{"num_hidden_layers": 16, "hidden_size": 160, "head_dim": 64, "norm_eps": 1e-05, "rope_fraction": 1.0, "qk_norm": true, "init_std_qkv": 0.0603, "optimizer": "muon_variant", "final_lr_fraction": 0.0, "max_steps": 8024}
MLP neurons of a small language model. Each row is named by its layer, matrix (gate and up: input weights) and neuron, and shows model dimensions 0-159. Each number is 128 + 24 x the weight over its row's rms, rounded and kept within 0 to 255. Numbers have three digits each. A neuron's up and down rows have the sign that makes its largest values positive.
Before each neuron's rows, "fires in" lists the words (lower case) most often at its 100 highest values on Wikipedia text that the model never trained on. A number after a token or word is its count.

fires in: "two" 39, "this" 24
L2.gate238:138148135158128093159136104108094074110148132100129120161106144144147129116108109109128170134112120164121100127126127150108115155156153154149146111111119140113150147156153126127137178149122136097109161110134106139144118118114115114121093132117141145126140110125146112147162107096132103144116143111092074086079066141127119141150167170115168113128104073155129084124134118117141137083126114153157112058182108111111144094151185110120126117158125138134145127181126146129133153170111110
L2.up238:134117116148108158106114130132131118157148095134129195139154172103118116105114129119120149146130125106164112154131097067113147130136149091098169151164135149130142144118076193092096123121111127164117129171152138125125120147100113140113113148117174135121136146185142137126102125133140122148107158121120146112119129140095144138153174122165111130168132126112147148136136100159085145084133122093113157110133126097092108084121098125118136085094057141131153143146132147099091143114149149

fires in: "this" 16, "three" 13, "through" 9, "third" 6, "than" 5, "thomas" 4
L7.gate32:152195080098144165156112115139142104121140144134173130113126117141148122089142166156131120103122124160134104159117116122088118141098132135146120120133174117105144107103125128114119160090082129147134119137130102116132124183135129143106141117125150149120077167131110099110147116149110140100146139077099128109125105118134101125131163173158146092132163077143149086147082138094107137119181139149131160141166133117090112094123153158144143130123168145092120138146100150155126085127129086
L7.up32:142121090165107104119138135127152134110114151190099114143141148149139127129118164145118112109065129153113144138169137099114119177141145132149100103135094125143118111123099142113119126123116130149118160136108137064141154133137166145146117172150135108118159130169135102113105169121174112113147135116147101090109086158110091148154112149104122081123174095158130169139112122094115136122150122125168150123116138082116143111104119133164109133173069125175141112139108109110148139164096105

fires in: "january" 25, "june" 14, "paul" 9, "daniel" 6, "janeiro" 4
L2.gate270:125091143147144142171094155086114115143108159129143148126180113085185121133149141057176095093135099143133164136133114135178127145098132094113130111152114106130126127115123154094116127155120134146127187138109123100103147169147104131137095133138145074141108160107106117130117172113115105104130112142128070097118136094124155146085115103129148123136111161126121139153147176105168161147155110111148133135133136116152119146152134106144118102173120140090137089112123147107141113103131105
L2.up270:114152130124147111146129121167155129124136146118124085174131146144134154116140130125159126122135163116153131133118111167127142161134157139149130078172114176107120122133106123104111120122099098138094164138110081132112097165121104107165092106073099119135092117089136126128087101162113156109102128132114166103105129119108104096187104093122100155124113143112139091159122115092107180137127140073176140138110142135103138113107128176141127155149140162135148105163079123156095118114131138

fires in: "0" 26, "championship" 15, "township" 13, "championships" 9, "opposition" 5
L7.gate398:145160101156139136153132090116148109105168133110136122152150113164083156097114109113184155104102159124131138103139135135161149129091116067154143151105107136109136121135155138107111138125123075162141067114140098170141126097094137123108122124118142086101103116116149113109121118102123127135158104147140125149115153157171190158112125119152151142129143142137103196135155134139104171109110138162085115144116136121150122118136097090085085137140101143125109138083122118093133125155134122
L7.up398:114128125143165105153189140101107140111095120146138151126102138151113163141134156115083121136100136146142137139165087170112142109088103130139170143104107123156117161129127110125143132129115091105157148107121143133122071113156130157130126150132128144096169130134128156144165129150121104125157124107133117086077128116125175115126145129139139102141157179149113101110101101077089161153149157161124120114141143164065161088093166072096110113127147123145121111119116125101110122104106115

fires in: "with" 49, "after" 28, "without" 12
L9.gate373:062100177123127142131153145147099124101117145154105099100119117138151125117107140116148138150168094104138122164107102143085125080123106147132136110090192113187134175095123128137142135152107108136115135142156143161142123126145148126140121107092135121125131168114121141165146145140117158127129145138114099063118129101097114152099153121114143135127116164116128133071089108100153134146150150101191176116087104135170164137123103119091110130153119095115118117118141155124159138121133132
L9.up373:152122120159172164104120154109080138169137148139138128090152100120125119115139131112138116090096131111170182184176115153110135098124137151129140124140132099083144121151102131137139112124130114149136166118173116092132146181085113161123142123124125145138144097152163120107173124125122157121111107098103148126114137137078127120103155115129131117117133128144128082175093139091119150112106165159128135096131109110127167152091173139099096160151126170117136120131145100136085108105084115

fires in: "it" 53, "movement" 9, "agreement" 7
L4.gate133:141188140137154124128135106125125114111136151133173120080101114127118149086121145126110124120164121094108079139133124158131124141167097122138125162129129148134113120106110106159069128119125099137147067103116102104073152141155094140080111115127137148151113104127121127111107134103105095110175137151138082157139122121137120140125145166158089143143166164118144146083132144179112124140142145154160116195134154123113168106154133157150142090094145150123124159127110103130136134101166101
L4.up133:134116112130128133118129118090113151123105125112102118160103112166123168118115128179162113116067116127143149171137105081115130119105119110139128131143143091163147179140123085106147144138159119114127164101142151144173132165140094110096132084096081140141148101140124141187186124110114148112088133159145096131132140089138116133070122173143130131124163158141118143131125119155156123107111117115165149113135120133122148142123113186132147119110101097134175117151137099097101125117165108

fires in: "january" 27, "james" 12, "july" 11, "janeiro" 4
L2.gate183:105124141096160099104148139138156112110143142129175125109116131139110097149146080159149137107116078154151118154135134111135115138149150061166116086151141066129064118112109153109088142169110137126133123112097107127113147078138128158167119137137139106151090128117133152146135133167111116126115115120138156092124147059109116117143112096100140150139093090169105158160101130129114138151126142122137123127147114170165116159150119117176140163106137102104100129122145130160148159110131137
L2.up183:078119155158114152113128124135123125123142142102142139103112120164140139141128137152136125094171093145111128115159126164135158143128131109165124108170074129100120129137135154140077149129117102164145149170109118072091133082110117184146140150122092112092101140120183145103149109132156118123140123155130146087118143076172099120138111134108132111144089098108099122135144169152131121148078162090138121117163090112154132140168125150154162140120134169148141100136119122125150103089132145

fires in: "championship" 24, "championships" 14, "champions" 7, "cambridge" 5
L8.gate202:126110154151137118103106118105119131093128127168114120138148119157136128100169137188130082122115155186111094130081083123093141154098126139151135127134131155167139144136128100124130134135124132107111113111127138112114135120112070121089136148062097107152155141102123184140131106116132143130148127116125148181115126150151161191164101082140116162118140146085117135098112150094097132090097095137145123151123151140162120131109093106125093143163077138170116115128147130147138131131144120
L8.up202:110181129073106099111128112125105125143109136152087179112139133112111152141143118156108138131162124155128175105141099151175093150157150097151128117150157091094156152121118107153160127130121107132087137112073111150140083083123124114136159157130185099087136160142130135158101131132116113080117155162112142124136142117116163146079146122119131158140152148138179162111131104130113175107103115146123120102128131144139130162092130139110151103117122127131106085129149125152084148144121152

fires in: "it" 43, "including" 17, "became" 5, "the" 4
L4.gate255:106145102160101096108114137133128110105089147123136113098122160159133185148129091099140111142163102140080149099109168164164149061165098120145123117116143118121156108096126128093137153159103142109124129116134128113113147169176093126112102154143111151120165146113173104137149163091146156124113142123120117098126141138135158163133116143131086120138128117124151139149081105099141097136112117137175098182172154098116154155104160132120109126161141151096112105130143109112134152160134146
L4.up255:137128137083151126110162121115125149119156113113113105133139116164158133118121147140148142147113112140115103119186150116122109123146082115131104128144171150096147099137127118118127101140119122126125153136147071142100122153128112159118124120126146130116143129171126127134152075118140200148103126107141120134120174107102145162125130111077157110122109109094125097127113149160175083132125068170145064151102150112132092117119102183161127179118125113150171097107089125131140118118099116

fires in: "and" 23, "served" 8, "series" 7, "years" 7, "seattle" 5
L9.gate407:132109131126158144135107119091156119152108150110129142167121136125098117122129109095119159081124116125143118117128107121132149091158129069071115149157117150105100161114090084134093152137101145166131113130152152147130142082158137165116121158127177122144092156135130109146141135115153131129109160150108131129147139157083108114107106147144171137113101153109183090105123111099107108136095154147167128088145123085124131138138116144148069164166125126164062147116151138143123118146121107
L9.up407:110150107140126104096124160142109095157130146132101128124153070144157166131132163133098082101109157179176137161126105073123087128141126116135131131130141092141138172124130130138126143088109115096149148131099126143118138121116124144146127107125187150123074115075160142153115178135111130134189100136099169104113141110123093163094138099110141186091140142097142156151146133099130129161157114115139120087126141132148096130118131152138136119101088141151116156115100117126138129144107129

fires in: "he" 39, "could" 11, "held" 6
L11.gate373:107147141145089171114131156150123147141120159135152118160110131147156165130132164182134107101133128205126099186144144114133150145082104116113075106119138133127120163116105119151152104112132127102152176113107103096139140136123150122122171146107094142136165131137147146103100119128151150119107099147144156112165071174123088121125098095113156151115121102135115127123084124107117118138097109113144088132128113095150110132120139092112084111108107128144123136156161084113133104106109089
L11.up373:116141098130096154121168113128116116125119141140127092137088107158134122133077123141111121110128123125114105083101152193146132152124144116118161146077129173113143105152132083112116088141168126130158134126115132122093112140126135099154152081114115084133134118124099143097108120140128162128119159147147138092156080106152149119141154089083164107158112069174153125175137106134164121125137115126130142120082142138128155127114144113164144136156105139105179109165098122140129148181144134

fires in: "served" 18, "series" 11, "himself" 8, "service" 7, "serve" 6
L10.gate295:141161116137174139098122134178088138146141172133091096145130132148060111144122125145127125144120095107160067160129106103108115095131126117158154134111113109107132128143102104125136126119152094164117147175150150119134158092163130096150087111128117146085120132137113105110109123109103111119154099118154137115165152101128152128113128115103145137152133099127149092117091126121118120131163148152138118145133135103132177116120126172135148129116143135192127191114059135090147145089148133
L10.up295:104155116067109092131141137110108080130127099114124105135170131153162139138109101109114156090130132142108160160153125117088135158129114154125178123156114126140142127117185164144128127147164151134134145109119154146154136132092098146096160107099180122129094138126161123106115158179098099162163113123130113126109151066147131097136115087141129116115145109137157102139143111119103136122152143079086127148129094121141129124170102133123138083156081120128105113120140147137134121136100190

fires in: "would" 19, "more" 13, "will" 11, "could" 11, "dutch" 7, "must" 5
L4.gate219:122094120136137072138142097141161171140137158164098099103146118152130182112126119158161159111154102148105138120154125115140118104102157132144114112168134129087115104112140129126123096135113089136133130133100106100117118114135171141116093137124155148159096088043137119155115132128118128130133120109132122120126159169128137102096110183166142149168123115162142138123134096080115102086141142133125126112120137127155137095114142173092120123139128160183135135141172123119151160090081125
L4.up219:072118141145148118125095114125171125089145114148085129125130116111111141159131118151144143147107163088126114104124165138145125104136163096156132161093148163132101148135104105163128144085122115101123166145148070137131116085149139067122091155097165138127134122141123150150115116128147142079117128166145102131138176156111161116151131116149111123081141111118142099126132093126141137130130087103137138148099099138132101079160144188134143103125114146142179143114168125095166134113153126

fires in: "with" 77, "within" 7, "without" 6, "for" 6
L8.gate305:145081157118174137109143126144115124107156127089131127111148125132140128119138167128143100103118116131097124159163137154154126104116173144131138112146199110117111208152143130113130116112114116091127154125135121138136118112109116166156167133125152144126122148163144111116113101126098080105141146102124145114108156115149145091138094127118086157103098107181147174097133135158133137139116135170128177138121117146153143121111085108120078068168128127129096152131118102157103158119145088
L8.up305:140116137129173113130123125124138087149160153119147118124122121115137164112131122122169102146121125122113123149152094139144118114144112142145191148126090155155150146152120120158082166142104098132093095116106129128127120163121132170150131141138136138087149120107183136146144108113124112136125158082110120129179172159106123124097114073091136129110093152115090131134130110116081078141116115152144148065149112185161145119095154129133129111106104131114137110146150106112127114197105095

fires in: "following" 20, "november" 10, "information" 9, "finland" 4, "influence" 4, "june" 4
L4.gate30:132119109123141103134114141127147152144115116085113112107126106124143181117159123091107111155137172150094112150164163139089109161168108153153103181124100121096106143112093116144139166123162134154151125107093118132120135121147137102092108093154172160137158123134120147138153117118113129101108138103140101108164092144133150094161126070099101142068143164155125100141112116147112162153130113140130128139137165144163119129093095078139112138109137144129110113164108103142192114118150111
L4.up30:106162144145111153113144153151118114136135120126113140110118092101143120106116154151104116143106172133144171142146082125130120159123092150122070175112118132167142130127141104111122097118151103167119095077149130105120133145140159178120113115124131154129120143105093156118091135103110134143165159138128124120148132126103127133112160114170162142150089148069137099076127127152146136154121118186128149110114114141099103155154158159148142097087118150177129069090170110139125112125100122

fires in: "between" 28, "it" 20, "he" 13, "history" 7, "its" 5
L2.gate382:136127139165160131091139128104144133121073168146121107124125131151116124154129126129132132107098148132098119120165112168125136157153145132179082115094132124140108105123114148138108126075114119136139118133093165108168120121163135137122108162170155129156144129105133135160139148101112138145159151101124106098126104138158163097146150108117147092088126128146102148136096178105170089132125073135143154150147120117145104106157078113058107123112088138181140105134121126073108149147123116
L2.up382:135145127123113145186152140122085141135126190125100115114096152166107128129114106151176135171129089126113141144140112135143126135100162104149102106087142148121099107128144147130103091187102121164113094127100181137110163150125130145138144107184130131149145130154115140130114107125122148139124211116117110159125137140152161127142126109108112081150128118151122171112096117150136106144159124144143136156112101091133101108138102127139074107114138141123144176102141123072091125111116114

fires in: "s" 32, "not" 24, "would" 19, "just" 6, "could" 5, "t" 4
L4.gate159:130065105119129082116104101135099157104092118104130161118121064109127169144126090140140118122142166147139098098099145163162152110114070153130140126127123112155144136150089149167146159169173147114122122117133094116107103158157109120110107157145158134167154147128129101154151192117134166132135160124120102131100123148097181143133143137095110117098110129142149149146100133113117106122136116081149135126129114143141122125173123158114111157124123150115131090147108143071122124103129156
L4.up159:125088104121119100110105131168151148152144153116120145147138107117157186156138117092116134087129127136095141121152089177144141093150090159139120110122138126105107158144119131150145136155159132146092156137117126078129124135170099133116136182135106160150151100132087106113115147121151121117112122121125110128114112130117161125147182181080101165100076107140159122120126138105124097107130119099168155152158058084158122116140131171104112117126148113127148126146129134074105121128127144

fires in: "not" 25, "well" 16, "would" 15, "will" 11, "retired" 5, "best" 5
L4.gate284:146151123123143117136127158149169116162145141136145135185094120161144127128122111129146138100119131181126149095099142176097118092162096139089154176140077136115101099119150155143103121122121115121135141115137131109126125095081068135129136103137140106168043161147147115162166168126153140154137157143131086087102137137131158157136161112140121106139114134117124185114099142182126101107158117107107136117150130130150108099145111124105106144136132123126147114121134145099145152109096117
L4.up284:119166124119146094139107127129162100058106137158117144111104144130130110132138112157132146121112149151113133169097137157184110154104089155069140143111137174158142124137142119169117126144093126117107152141117148113128109154124161137155135138081148116137095138083127127127092156110123099180121123088140078111118164176154138166147101126123111128175130165105158151123102109105129141137131129109107151182136145114151142099151092144104131122111133086136136110119158157112096101092145139